MLP neurons of a small language model. Each row is named by its layer, matrix (gate and up: input weights; down: output weights) and neuron, and shows model dimensions 80-207. Each number is 500 + 40 x the weight over its row's rms, rounded and kept within 0 to 999. Numbers have three digits each. A neuron's up and down rows have the sign that makes its largest values positive.
After each neuron's rows, "fires before" lists the tokens most often just after its 100 highest values on Wikipedia text that the model never trained on. A number after a token or word is its count.

L3.gate12:488485525522453444525499468474512493541487521566476544461478455534520520523441487555527534479480495513522492519451506485530420482453495522508476498472453578542472446538495577407426521477494560436460539464487519501501503500491474508525439570549512429471502536488511483462548480442512459347462485478517509538500484553500527496538466499493481512498545498496491537514529514584527524597499
L3.up12:563444537560542531526489530388423486485481489492492502518516486544459457436528437480538464516488495472489499456521499497467497498535451557525519417527487474412523486528476451534520476476477439496499587473506499486501480564579533487442442489504460430536495490481475508580565515488552572553525535513541501484486434476516520545494507527536519466500423567544483469547477492483470467424523
L3.down12:532549481553520498487480505455449549521473531454418517497548518609423442512559488458462507504501481522432578570523459506526499519519469541485475480483432518523439535522575544520568504478484506542481499490545445559449525457499467504518471500494401533573549492624474505561519490464521472480448495532502542517471472513493523493534487552465468532526464484484477557486471431433521495481469
fires before: "\n" 73, "\n\n" 18

L2.gate96:474492513537515443531497507520470489464401511565501475566499482432466516607483467507495546453485490492578546467563367488489503473447545480458531495533528472463556494495488497488440505518473506494552590425482512459470541455531562536477518480495463561483440448556491473483566498414483534527472489541459442484511449497538493501568501471531509483472494521437437504481454530526513436482532
L2.up96:511519474481577479531495465526500530454417527479441544500531545481472510634497485561541462462530516448532516482519432456484505511508509489480531524465474471529471478480545453512502483535512501525605575487443530456461589486546521488505464478469515561575443488508462516472550497473480474505496535541536486509565478548535443501514512507491461506403440540452486501471526521545455444483529
L2.down96:478568468407548469477488508525540480513474540471488579460474532509520559482485545576522548479470488428469484438496489510471540549439527431476492489509491543515462433506545525529519567525461544473459528521447542554599439388557529463536453498477582516536452462465501492558483459458536460515484534583517535489509418476538557439481481532475486488535405478471525466427533475563531540553485
fires before: "\n" 46, "\n\n" 24, ": " 20, ") " 5

L8.gate286:482560529508573456500467539464543543511547487530553512538537539507486527476533473473489469445440536465464490559491444548506418531580530493541474511536488559511482545410505471523527517535513543467510548531483574475464448488572571486498535480467470512450490543530496429426465491538539510523489550492584476413527560502535448514456489488473431598538476480502478507549525499546521510502489
L8.up286:507462503477416455477474541493503473521503473531498543529512550528545533489423518495499486529527527481518481547505487522493513456551446532494473531468475558454514428492509495480539531462530504460512420474518510515514484506420560471541471539498507513518441491451491410450568531520565534485376457569541480467484512407461550487506523467553424492467501531550471453535548474476503497517538
L8.down286:502579473513518453462413453508552440487476451555563559438506474440554541533423516517474475563503509475426494497452471406445527434622521514545424526517423617485495468492532553494527500554440479493542501496496555480525481525524547525466509600464468506522512509508559528497543414440538490557486505533524524512526548530521492491530554473582448472547473537509475495471549413442521436479497
fires before: "th " 23, "; " 11, "," 9, "', " 8, "–" 8, "-" 6

L2.gate531:520524509495550501490497552461534497536501530486470526537535495488493467468471417492577503588534455544485499482491496484493476426547488430480468517447464524526529488549433524470448462463549532545488493497492567479427482484526453440492462475525471538504488518538465441507567471448499599530499501427530506554520460508456531478447459505474500575519520509456526519530608427498523459418520
L2.up531:505521475530569487528532525480438578538477510447478524480525492465452579458443478472531515532571577573526510465517507505533478445510466471548452526475545493527528463533483614521456488519482462586550521488549582550473442528502482411449436471475455487519488513573527499462499460523491506442504516504530490478507459451473541451532478520486483492484529524482448530554497485457492486473491
L2.down531:506551443610479516533527450567525515480506513515503361478524596508503479503504406497524475520505529531472402477528518546507540527486532485478542492565448493481462520430471526500462490460482445489524467475549491481564447459448586481486531469526492435531520534591466491546439491546500466538536477517510501533569534543517571499422532493510473472436510512400465475476479479476477444479456
fires before: "\n" 40, "\n\n" 22, "\"" 4

L9.gate634:527569482518493500523527540463547538531525498486499511533535554501497525460499594563504488535451524475565510501478451499483551527502497510594530584497413463508517547531468514546539505473508452463534522484476554443563475547487505502444503513491493533389457494551469505496496517502578460429504424494549533490473498493452506501503507462589418513571410467533504543552484549515522464531471
L9.up634:460546494495544439504484546504513490446579460486543468532528569455488490526455488487510481513527567512501482474561471461473451489512490511470548472514517453536470527503530554464459538540471453551525481606541504459599481455512583499485554431517471480482463431524563547538516433539552452515428546362536506480516548474530497450540521452488531443553455475541533543489472496554549563475458
L9.down634:582494561487537502459533472516523515495504506429530505496511487451585494489549530518547490460529546451501490566532565546468518461527494494521467507527457528537521496544538509462572552527449443431466506553487444480519427481423526500481482431528462547422522496600467464465476472535583421483519450480538419528464508504507528439477513426505494448500510504485436574535453537526514455561521
fires before: ": " 51, ", " 11, "\n" 5

L8.gate420:537483542530524511469527509488523552493521470482460463521465533412513498572477439442506519488584519485526494491499453434515535539531526398536482466484452501512475534505470441519547427445584467450487422499460458480488476501570516535498435595476529515522479486521519539490501499531504425512504412541503498539562587459562618445450545501590493474457489475405500499512489501457542607487564
L8.up420:456564554493450476490534511538520481443492487481552490499504482552445509469556466520495497473472457457501527517524507494475625510526548518518469488588448527520504508478452447516478505496485544527448534474503480598431524469501547471553541495468547469472511488442513502498489536536519487496444446440530504475528589501523454500548584554472476506555495406480576464568510452490494497535474
L8.down420:465495499511479447532482441541505530473517456608413507465543592551501483461494417563503555490509515461442510527545489390510537433471501451492494506488472507514465408495523507451448508480583452491449486471468510544453470526485519520494436554451526445492523495472515550476581480468536525518473555555508463497498529501503517494460458479522521483489463388438404476519478567479445577536496
fires before: ", " 38, "of " 31, "and " 4, "for " 4, ". " 4, "in " 4

L7.gate501:555459502528524454453435432528525457444509412497551572440483502490500512466430511476429487421487482522469486526519557513479479538587473522470462505455427435489566495506489482519495446534467526486551558547529423548450527436519442543593507475530531444494487546477453495524526533527509470505446452472482517541510431443440448505492519521497463566482473481518474543481483507496443441516462
L7.up501:475493470449522516558562512516563481448466592546466455515548475565497453556585585484486493496514468529456451501568460458516465517514484579558533499556586463458549472541438485490510524518498481534507485464495483472461485446470467498481497533480486498498380564452475494529468454516561526546553514538574546460504445496535592483493431496514513530514505478529469436497507545536462461458501
L7.down501:488494437522493423502514537537534469450495548533491528476516523548500516456514558589560549466541568472542567518477520476458515527500465529546452508469621539506510508470491484442522465454464479525533494530560547478516405474499504521521467490480485526505442540416500506489501509505507556537487469443511535465521468525508464470538485461597501484476506530459547542507517564551552415532447
fires before: "| " 32, "N " 11, "|" 9, "." 8

L9.gate609:463534442427544558510524518558540524567498598439430493500488437475519493503490427535490473517591503578520578503478492475539547445550493516505486427497448468474533542477548483521445476450468561538468460448496444524476450449529474529443489558567507520458389511527504585495440468478467499519439542541565502433462496545445547560517522515535501490504487492474480578425487469457480599443518
L9.up609:508382465523511556482591486492561490536569491462513495471486473520466550469501453514462526468577413501478524538479514502429507515471534474535497480511496554504544500484521456454480494513509506495539480412481477516499474472509502451459517465452565521423469504498491509512423500482547512469451435382558494467585503516460520531602579564507539425485495479512453422549496505495463534459506
L9.down609:454453489446495610497503470398529462465529533495486524437549455470475513481574526565549561502473489476486459551496518525454520532478561534460534448505442468480493495486509460498593485495558567562492518482437452537484493525479482508510492485530570499500477478513551551551601502449536544533483549487508508443494494562489572490455487417472469567529548478480513459494480477496485496513520
fires before: "in " 46, "on " 9

L9.gate370:478464510496572443497447453539533498613553485469431535522530518513443473504527452554555482560490529536480512561511533514526535527501445468569460372526517484502502597461470502526520494532535500554482502456488532483545567488501530462455493451478479575513465523425471446492461459563440517511483455491516553414541486484467485442460539494491451507514476490450499498445495513488525521464576
L9.up370:447514504453457526469544509469495526513529551507522461470490524538477545539531555518455475460458478471474482555516431498498524506483565512573540412529494468500515529507592544489501552428407435484485526495536445550508524524480473475448488486491476460529544525462518525501448522479596571480516503430470487476492412498560540434427549570456527510500522536481473421532548471497468436534484
L9.down370:482496464483423565508581499480490515455483519469508502489480536533478509535542460531496517547423435500467536537440511564474495484499534471542487419565483445474475445455506462528490496439493459513478497565475476526520544488436576529465494457452524529510531533579515554497417602497485523462497524456483493490515471425544512461505464506526475538539561517446513525455522471548550491548541
fires before: "as " 38, "in " 12, "on " 6, "i" 5

L12.gate18:438536516518450446540521617496475563540510494417452438507472464526525463480601561483540467514458489498475500523401632492494544573545483433601473485564540498519478496503592503522472466524516492501587464581462508459499478466516521557518530490523547504455501495511460547462499534487517563530473452526530460525467514465489538498477467473546525498500540492523500561567476534542502516502512
L12.up18:549544486479473460471483445533461548498547436471460513484468489444541516410477556418481561445512561532535531511509475495456488469614517446506509468467505438574508467525513548517529573429505463505507459499543553579452481557539447533479450556480426544532463455489429521516494503509487473543508461568454488471485494497538463465472538460508449469482519511473460560532516532553478501443487
L12.down18:476487436422507524536475535548552493485475483463477459477527507569574504491561571468478509509451530483568461487445498518507442458500521475551508451492568523506564508512472478426483451482547544498464490595473563432487547445525517438478419480478555514552475472587521411508485550548497494489479513545481445438569494509491503466528465494506529464427575471409513455502492490458438556529556
fires before: "was " 22, "is " 19, "has " 5, "a" 4

L2.gate11:528505489524466472481513496503520509474592450498474517412497491451491509540365539577492550464509503477536442515481512532478481527431513542526540406482527554523483489462554540537479499453501485451475464576550489497474565444525562486501454537444465544508479508487499520514541510534399484479477539503458551483522425484515437455517514530493583453440577559431447539479430524459538487470520
L2.up11:447443499480485531503576504449490437533487464537528473501494448471485518544464555513526535434471533520513484519505520404480488506466494432410494522543461533485451523541521524480498462481499550576486477527427491480457526465463469454470413485459464453468462513515500610432497462472472426492493536607471491538460519448495513459469492522445532494499555499429482451530455517497474526403496
L2.down11:472534434498482452457516449561500355423495508481502502462510507501494451504518434537482487441539567571466486489557500509517456492461485420545527485493596512451496464460439540487453506492495505534499500463548473423444473508533519447516429520492478545511498570568535510452475481520479477524496479506500548457506538453481505484500581464482523478525513575437466456463432513406478507401507
fires before: "\n" 18, "in " 12, "and " 11, "of " 6, "to " 4, "(" 4

L8.gate623:511482435532476468568498533437453532440501498573487552506501534471428508509507562509458481462534443522492465522502461499451540436488513475457464505475420478444444434484482533442429531542463474519537588492500541531563499482454513547524493493488503522487519509400484477463428509516450578497501487528530463473439500500558481458518534491554483559566487506557546556566450458469463544522484
L8.up623:467526488527544524455549447534415461508502515479473514483561516493540465550484501498432537479530479507543552518459514399509442515487486429490525440529569508427504481479462513520491476442528544492516502490517548526616437547414570472519536510545392453517480538484506545457499475539465465527563554487493442494476504458540509529551508539536601491466510501465517495559455481496458440494524
L8.down623:467521501403498532531536460507480471524550527466449482501446524471533572457493463486485525429484513491509537459469508481536569469429563539546542515468599475544509521527474472530452414511390490532519535512488490466520532465479443402497497542484509443468575520514550542505480476475524559547535508497517514485518545573556452532533459514559556472472531496482585511459524525483531463490532
fires before: "| " 82, "|" 10

L12.gate106:509593465566566525492461478563502496510441502587420480490469568466438523436575495481537493552524488467537524547535479554507495554432527419525458493503505503485514516441501501451508444516491490463511518484486437462492542490549433456588512541488475516498516485517488462517413532590449507561517498480522595517468433565549517524549481545516475495473462422470583477559569498526504484546498
L12.up106:451583476432552513518452491499500553576522475561505434517555466464502535510443474507537559498557529485510485497433490554565501573481530477475472446517494517481520448476511524435487437462441488439489537496575490539403455487512506420496426484566535515485497504485478393486446496598479486567489393538522492531495450575521509526558505517518439499460446421456570547507486471493438517545446
L12.down106:545569488505513500494443469454563489522445464498451471463485625556522533509589499501520462516459511449564559485551457530434498507462477490519492522473528558494535522470495526450502520522533469513519529563513514528495540483488475498522474580436537572354513486454484527480451464470503509507479495438517593554509513492483498426512472514545466463501493486521531494505537470520516537531490
fires before: "\n" 94, "\n\n" 6

L2.gate700:548498496555508456482437453466507452462473507513497501589502534429516486515488472466530506435551556553466468419469524509454463506506466489519435501446537534526474457477459536493523488481486440529488556535403484494491508498539477481492475517458477472452451535528509528473504444528415435527487479466491472497489436500435573487497399520518507625528512515475541479526481474540534399476554
L2.up700:510549508475519497530484509437472563516486524426473491552469465512492518497537457479511483473562433504534533498441470487569515506479476506521541564490522521503475476542390506512453493552522531582501523552572473497496494478521565474505486438507537499561500499557511524497548565490527500501425535471506557504479462476505503548484463468552539459500571479484502597461475523466521479541522
L2.down700:479506463467515561533510438518516478475500542473556485483486517557498556516501432571419489541472504455482512492545487435511498591468482535485504453546520459552563460483562495516481537487530535498512472427488448489471543532522464461499563537488538537463456460435481490489479433462476564547457490488568522559457580526555511515512502568522502474501496477532571473515579504510481511539494
fires before: "s " 54, "\n\n" 21, ": " 8, "\n" 7

L12.gate15:423544459513517532476505450466488495487522596497511547489507428529513391481541531512536474501464526421507436531466442505538496481534546476486446484523507538435427474519555564490495472434548530486492461492528480425522482555442458526540475496478446561529513504580541467583538514538412430531528464471531468522530471499488466521547518599528505461537463541446461499583464464481574500512506
L12.up15:405462506472438503477581468544443509558484462503511533452560497590498501531455495526514441529478599520492548422506514508487506541509529481525535546496491513492513449444474615475507527567500527520503495476509484529443502418588514531422525455529581476500489422505552523502504464495530456505505525523545488456509498497426555444539460595429554515481436543534487467444466428496522467509527
L12.down15:505464556501488524479517485496482512524522534515544438457411482466512472547554572467541579506503467468528479568466506459476512479485488520458492436429534482550495550537475496459504504534495448503509498475497522462504469480425517510540506532532421488555461546524455506478463515481486557470527482554445503501506462587518461504525520446505466447573545502566479486474499537531465513510460
fires before: "\n" 63, "\n\n" 37

L3.gate546:446457519525462433527504517480504455446476456498435509570422504481501513468455545494475473514517399456506464529485587497514472498483518494480418506492482453440548500526494557460519526477489519457560445483469426485538497456463476528503486525498514557500490502488515462412462520453596502416534538513529490466450470432497470493535481485536519528403511440498414508496546511489533459517454
L3.up546:525480547460543502452535530486479456507462590495441529528478454473502534528467550490517505459505462428590496490485450465459458476519492462524495498523486486466486457584503467532499482476451476469523502502440446495466522423528521511506559560472507521545519547460484433497444456480570485507490502501450497456524562435566541481512472480554491567446476454517521521522492501542509384510532
L3.down546:410485570421410595485564423505534463513492565557566466474507487517581541527512492535498488474511523495499407455537438500424437571528574487451484472531585487533467457529512494569460487549477518487490503442472481541505520452445583449555494513435516475491509542482535532556464495498481521499465563496515502523508500435562521507494446496536505514403424472487512455543598528516509496544531
fires before: "| " 27, "(" 25, "and " 5, "|" 5, "R" 4, "Released" 4

L3.gate9:470498474472435497456446461459520526466512489521467533468555524444518485514531488414478497474521536465429516474540520489502519519469407576522481444568439462432499486540463522515504493544448492475501554500532547496502580572379483470508495435502463539509522522504509530546444463498529550508476525491450529492444553551621552562438468431474596531494456483493443495449482447481471456498514
L3.up9:552461494431466537538420491472499471461470529466514474484410507541452490491459434597440471474575480580591540503484519447500511485473449397532502519517467500526500509470518504471484520496518472494570513507558516489502540530476497526488519503508482585488518425547508494484502491488461470544535501513512545476507447434557501489480547521493549499539488500544489443558509484543460482476427
L3.down9:456511476451467499470461557487528544529467442447516499473464463542505461444437476526449485472527461500491481524491517572568530528490494481509532450554490485497555512528508588525501560554509485476540501515524464498527527486403529478422500467433548516409454575514532480537464471565530510447475432409510537510467561601509562557376509537521543491485509481545547544525463501447488510466529
fires before: "\n" 24, "| " 18, ": " 5, "October " 4

L6.gate482:509541456550571513530518499454485499516497480542455427502482496474433479541471549524480500501473488576499504505497526489431485475543451511499457478443526543511507564455551516514526528511474442414466457438448438503459444441446442474519522454460502526523442463519559494478593464504522520521497551464499503495485572565515480440544495515503436492507483506451552505481460461507562515542475
L6.up482:532469478450569478501477462461410482465512548550467472493483434486470416467510491439458498466426538559410496496427530546455498500537404381531504491390413508579495463457509541558543468522530516490445528526509525480535510528499566437494469533525474465469550497409461482495537516531403496478484518519491506494492495438549504493527515571535505492508338464534553537477468497451508540504459
L6.down482:529492539456545473523516501453522483562457496486497566491531448507544506511474583457559499471408505534501529519464509548503513512543459544476443475521456521492450412445551518506510502444496424499444482509488488497556480498522529526526379505502495502482447479485505442557518525475474516584506493471562464549383489447510548438513516454499491456548464456512616472515454539535517472547479
fires before: "| " 35, "- " 26, "|---|---|" 7, "|---|---|---|" 5, "$" 4

L8.gate81:468477457440557482464536478517480477536532496495536488444583522506532468446494476554531547521466582576528466486451474514463518445479488489555557422522545485534539515518535525420470524510451486458509490546463494482503494593473476540503468472484554514497554538431526460501528503543503463510475589493448520533495523487416517447499553589466464480565506454392476490511512462459485546525448
L8.up81:462529513480502508472495465506531497479481550519480477547500510585467467479440457504504481499467548575467441486399503515479509500504485487512419470529526526545453493462482509456446518441484419544534470491487410527502483529578493512473475501496441512451483483436497435537472479458514478519532525537428534612465500449471491528534536471438551511539407499494514505508496459437517482486462
L8.down81:483538524506540503484443493478513554552414462486525507447539501573578520536473490490516454478519464570512473460505501523469489533502467560571502487543538544548482519491517524518407500395479462456491508482522482467459480506527476477519515451538458470435546537475512445504485429430529434562416469560534526560477566475465486472505500466506492511547541508460583454491468458512526477478463
fires before: "| " 18, "- " 16, "$" 7, "No" 5, "\\" 4, "Year " 4

L2.gate514:510572498446496511530472503473483479421505414467465460583524424515508529496481500482474537507467461500507510603460532558501557550467503536490513566506492539506486478414538515516524492503533517456569467479522484445457468519481551448549486426499439510497521465429569489538472515445508573429523524516476470524474466539498511432590536520523467471455457496564472566510489537491536480522473
L2.up514:527490476514428490439442511475477514496506515565443526575361524502538497465475504361441514524491485465442513487433590556458532441517513478527487524485520503450548513505455506496577515513462459565564528460484506485504487509515555473539526594518529473472496509542518508481503543541505436536540567472508530437511427486416502502487463538529510441480507499460470520505551516417557441541486
L2.down514:515428511464562590554482517526503447486424585459534570425464509473476556479513467527518547508520576496418428515543521528442534502535479455495443492473486498537484518501422556499479494444500504515458540433473506518571520516481448497517490591485481579429477514448452497540481385458547490554547501479504536550498541528554474504512510493452473477447472469483521499472512501494524450448497
fires before: "| " 38, "(" 19, "- " 5, "Released" 5, "|" 4, "Tran" 4

L8.gate541:459507539527471467494483534443508579513512490528530480545431532506556487541463555460488515483507553510533448462525522473474521518470474518509415496491452518502468496481539610549472388548512502526481509506523509502510457496490538538489475570481425488471452469544494484518532477565544457468469517495535495524531529522497495510549561551520497466480490420428455544481557440466472541439522
L8.up541:535457542507462518439476557552487576538438445500546484478466503519422451541478457516496490456547550546511478530463525511500437435489493521583526502470490516493457534531445508519516546461470440471462517528533506515574498402520590493440496449476481498472527508527519527432491500549511462495494511382478497535396499480458546541507505492608557388573466503521508525550506461522488462484486
L8.down541:494507499525501473499488505525550550482515472571494491461509497438511397556496498472488562498456551550494474449502475556540462414462532461492463515503476548543460517500438501580553505541511510529478545576493536527500461517534529493456486449480516478435533460541451436484460461546508479443456397465514499494500569507431601455511493428550510416565488404523569485510512480488465489478576
fires before: "\n" 34, ". " 20, ": " 10, " " 5

L6.gate12:478491497415427482519500510497533551532481462520532537526593514500545504471524495480539491534478447475510425443433505558533506535424506451493507479466462531484537474507553473492426569414523513438491532477524453482472466479498493545430463524508462502522569476537508477522542509502478510498551505525554528516429439474465518463523525495448560472530468541473528553620564471512522489504508
L6.up12:455500460479515481507505506458504484588503452507541461472535481489541554423516474482539440543457492472515492478496522474462517527477446521515494469513465527452527457496537537494414546425491524441478524497587452517507477495474526499464486592450505502536547467549434477503556459525528532497518500467550483497475559479428544448508457502477553419508489540507479517547559478539517540484516
L6.down12:529464561465504498445527557474516511521440516462494521488491432507400465473471565471560484450435467489508543494564477513501567524435501539522524482469526540522499450533478554434494485503396504497505522527468497590480450519539450475519461534481511573445547448498578510441601507456506524529494586456488501462497518517536523468538498519499522503502468462480460501492481472516485480484438
fires before: "\n" 74, "\n\n" 26

L7.gate688:555554501542486444471558478448487504453555487514417446584520540531513508505465468499496511466476529440502465449510417494507587507476566520429468506439537553498448540509502464511547554515409511496502524492514558507518485497513503493497546541547418509473469499550556506488576487456499465518549558451439548479503426508547487525554516545600525502462489569525478588471477501441527540582541
L7.up688:512496517490506527470466503576537528511576473498490493502594523510540490539519462454484504544449487554558445509511466484478514531506465466488478461408484608578472495493506495448480477493512470507546514619523539529527550529526490442483529500506516448535561513428557530498512461571515418529398477444493433502470525444510463530518576486583453522504521520485541482534546460497516484548494
L7.down688:425509480502472489559451481518514499480540517478464485516435517458501513471488500514459553504395566517432537467486485463515435464571496508450457540510473489513474534550519579522443461544523553490478489436541513506486442522515501497570477436474552531462514453531471520578526512485495450458515500490553496493475455464462570493458481500558566484561429545472460523441533412510368505470480
fires before: ", " 33, ". " 22, "\n" 8, "." 5

L12.gate118:483449479476505477523587456497566488516525489490493514526467491499466444434481460464504485456487517505464470504522483486569464439573449485478540524534516536500531553494473422518505500458445481557485508517525515523430463458516496517514467539533528506519434574503458558449421481472511444536429448505460485565480517554475514528528503535433452467479465461490425473543549468506455530488482
L12.up118:517416532475503585533496506520507524488488458542481503600451463445474562549517516511490473500553415500598529477513535439559481497420451473549466468485510494540507506487508566416495533515472413513553433477488545514514537511542488466506533451542475502471452467439564577505534456531474461504508439429528454435490433502468489476456465548514434462578511504539530498558547487517488514517543
L12.down118:522441461491514550466543521459495533495473441518440454505503506534560497456616498474514501523541506574492559495456450560498498452486570510518497537485523487486424505518481480551537481553466541535525489528472482521587488469452482444488492516507546501556421538476492528553557498553484547508489463518532476487400443523501422475519586518546509463494482553485583505468415447470504525580488
fires before: "in " 28, "by " 12, "from " 7, "as " 6, "at " 5

L2.gate120:463563524478511461505541470500495488507544492506524495536455527518476475480406436435466431580517434535416473472572529479518540494387497502525493508535512547519520468563485549557481503539590444480502514456500526454472502426480490495567484478505532499545495528456574460544473485517508517511509527487456535480484461571489447472465530504481547577541535474485491501527595505574503502502427
L2.up120:524495551463520568465458431497400525551526535523545435545444586466442487509451508401477490455516484489503471533528458514489539462585471494555439507512540569520478523526494488533463558517507454563456498494460528497471479540471498519441500469564525530506502495529519420584535501502492547458482528464517579476442452519470560523524485564567490543528482464533544540502530460510476542493459
L2.down120:489503522526497499483503469520475528554490461507490468533469591517451556470547529440529496445527462462467451533532460519474549439489561468494404539484547564514541558510537517527540527546465522569511447504484489497535443526496513473467426445482522503607474424528540506530449494495506556539468532563477529459428496458481536563506445528570467455562525451569559478577450402483498537535560
fires before: "\n" 67, "\n\n" 10, "21 " 4

L4.gate77:452491470448505451559378522456575469447462507470489464447478542460462522487468471505510497440529508572508472483491516518495477508492458527543504510529514534504461492497525520504506451479467497543555508462532491543542457527535508431615472495475577536506533451580534510469488489496450456516497422462504440555490481525466438487439496546478526518419417497427435526523467500537482513485431
L4.up77:447478438488489516538508542472608478447416533504582559491535546512504523540537519421500510524464575549525532492541458566516534473455449428486493440507507579534500474452446449576475516573519537564518501504462479553514449458518501468521504544471519499496459471521549494475449477544535503460578479563511434491494469433547476500537486577470458510478458572471555442422497492555501502483522
L4.down77:530484507551499476508488566448552504496555460528496473442527448521514523567542432450509469604497454517477418418532466471426465554461442507615448509557509527540462549486538481491517527539515499531461565511574464522514489474464519449461433500406542474481399484470420474478442526536494463497491521525509522519499538446464554512500451469432464511467462550519597485469446565463482421455505
fires before: "\n" 44, "\n\n" 15, "\n    " 7

L8.gate285:461577432513434575536498574419511441526473558479475533509458492507589601538414561505528440478516446540506453503501520492440591537506511496541423506441467495503469513477481554477499428563556515479426476469500493523491518481398523449480437493488510514479500449501526466478526524483507548512519567514437556418497396483492499521528429444547468538493454513520458508519582490460461437446495
L8.up285:411517515563479601488511509496535443495502516487406547530474464518483500497512488546551556506593525428507528544444504493494542496492450473471540505489487428500522537498480489501487422535441471465553475482530455432558462504518527499432505559500404442514547503504480498525512435501509434560541518530481546490521528538506553526479536538552581458475539442424560403485529531538501480564488
L8.down285:485538514492533560458478485458515475531509515577513473451479499479491591517475507487462510462493491496404587484482455486455547479537525523491520534433487474464448487494512563509445517547549517503523490519418473489584535511555531516532512510496515457498398531446464492521483459465520481465622555540508514503498541550557460489477494519570499453488448455422407495499461582563444495491473
fires before: "s " 41, "| " 11, "(" 10, " " 5

L2.gate3:491557512497397536492500535442521487532514456524474491549587494467478468552553471492453478522509496532575489515507462516512555487557532403468454561498531437487454522534523478520516535523571530559549546583482442476567508514503447479523537437504494510459479468498548500503464498458496476444481495419522512497558542435447512461566483496545534548549574420544528480475489513476505486596512
L2.up3:499502522523500500451522510614505471440488470484490539473524483499517522530463559510565485542537567470534529574513482549470549472484491561539539523506537484516485508525498527509567556458527494499547469548517471466399547552489616468542520465496511475557515481480527498545535391470491544528426550480490464509563468428480497559437488499515477540431503453439480509495518535494540579504508
L2.down3:490521505451502532538540525560530487436523561539510562423532432476492542506523501477423451510481485480485531582501496514470474513462483480455560516477573503475548477436538487514478531471575442470559498562530532557479470523564481511522515510517440480523540483551471452514501498534381455512557488473484513498586525544574450479544525516495544462550508471574537494495500565493523500479503
fires before: "\n\n" 42, "==" 15, "of " 5, "|" 5

L8.gate496:508459412522452495491446520498516513424489554568423575481460605434503510464480417425509526468466605499473550480506528467418519469498473500515495489439571496544502450490514513568471502466567567492512497522462481480497484543527571507550463594587483500437507483454534526494516474524464453449475538519475559523500489497502565442450459547493468458483483536474525504502528514518476502512433
L8.up496:489506492486534526547458489492468487433475490553479477511506560474507419507525523555544537462496491472505554458508476505421511444554575576507451472475442567551539436468457525501461541502587517509496524490497449529551513474495469513409556536556524561609505509558466495487457515426465544551478549508489501493469545453502454468485456538439468450500456530563420515510562488521523537543589
L8.down496:499483485512492472484530478523552508407480475540379520498511491483400450541470509505511580483452535519496549482520466435426563481500491508540488590396469612547481546506493485566511479477582497446493456425478529468479546535493534501515468516487526508547528480469536491453472477467429509482473521537468472485478480475549498490532476581491499494544505501454561512490491446451447585461468
fires before: ", " 20, ". " 17, "." 12, "\n" 10, "\n\n" 9, "s" 9

L2.gate499:501534493501585503555495467479532478406551557508513545532480584473503523486417491508480486509522513554518574444404506464520485459482537427476454445448562547485472517476553613496481507528492457515535505462473458432465501537521476503456544447482526446489456505558469491478417474458469557538471555490507527542564492464462526478494447474552489545467501465498500506474567466485463479480476
L2.up499:450576557500532516523459518457453501415502506481498499525446575489450530471422506491465496463468486514502515442453439458439478514460514491513446470529531576574496522478535564541480488533546468531548467487472539488506483495497521475397500494461512549491469469530493474480534471427413525482497553506521512546552490434484445472550497490512533469500496493501547522454476474474542502464437
L2.down499:539580460473524536436516477449492491548526473502423539506436472459487451562491550501566502578505484462496502437397485500441454497510499470426469415546538534473505472547506530517514477521511487529503433530533504466483450426463427417543456520445551475519510490499493470503505397484470499487469552511530495569526524519483464502513473618427528469535563518545473465539518484525523460442521
fires before: "\n" 21, ": " 17, "\n\n" 12, "000 " 4

L3.gate116:506497530551491494534473587519451519527553441555560467508555513507548543531559493443530502513473445532455499546554485515483480479443504599482600512527496549563502468441546497507473496551464486533499495485503541538523458535532468548630418466470518459531516484435454502481480568476483513521582434486529542425476513418526499477625552545488472498491414489460558554531504464574486463485494
L3.up116:498510506433478463459498525455500505553439550536467515475494496452581472564474503383566515503499462530457463416421410466512525485567516516592455499523537544451423430560498542520548537493494509460559526464525472465452511544530511534533524443453510496527439512500535544532423460507521452535511493573522465505476539475486523505497518441498516537522445499490409476534531504504501406546479
L3.down116:503478492497497562499516510525406507514501565508451479557504454430539521450510509439536491555512433489484498558423445501481456505526533508524488492487464507426495461543501525494577479520489490494486493494440548505452477515509504457520429454501538511485458506548496524517497473514494531555445567517521473541443586527519413569490535423416471475578471421523436463474529492476494482505485
fires before: "–" 16, "." 14, "," 12, "-" 11, "th " 6

L3.gate51:461594435543492523557473461548536544505497488531559503461540533535500454513492509493548528490498554444481455519473422459474533570500589441560526464486510510462502527489527464517516482426441499465476496527454513508472471504547519432537476535487451550450510608522427427445553488524504413499458490510504439594532406492526471527499504473527435473493523543564569539559587477426489548468475
L3.up51:495541432487441508628535493510571551468497420502495416502486565547463490564468505483507477526495566528496503480506406501481530453491460482467522507483510469501566518519439488524493503416474530517544488498493518434535437455517539521534533539449489524508493489527432486512511490485491493507462507532524492563559493470449566407520487551563454463557589581584474506476495495498491508542492
L3.down51:553544497509534504498475513432526525473531482459509448415487589482537401511556483425517509516457478470540477547475403460461498441490522406564517481477518507557488556505546474506543514498497481500470460565534447507525499481549536466472475542455423525524469519530461568458474594533503500454513470494489560440506478567473514505479501467525457462385556548465505531509478497512500506473555
fires before: "\n\n" 40, "is " 7, "was " 4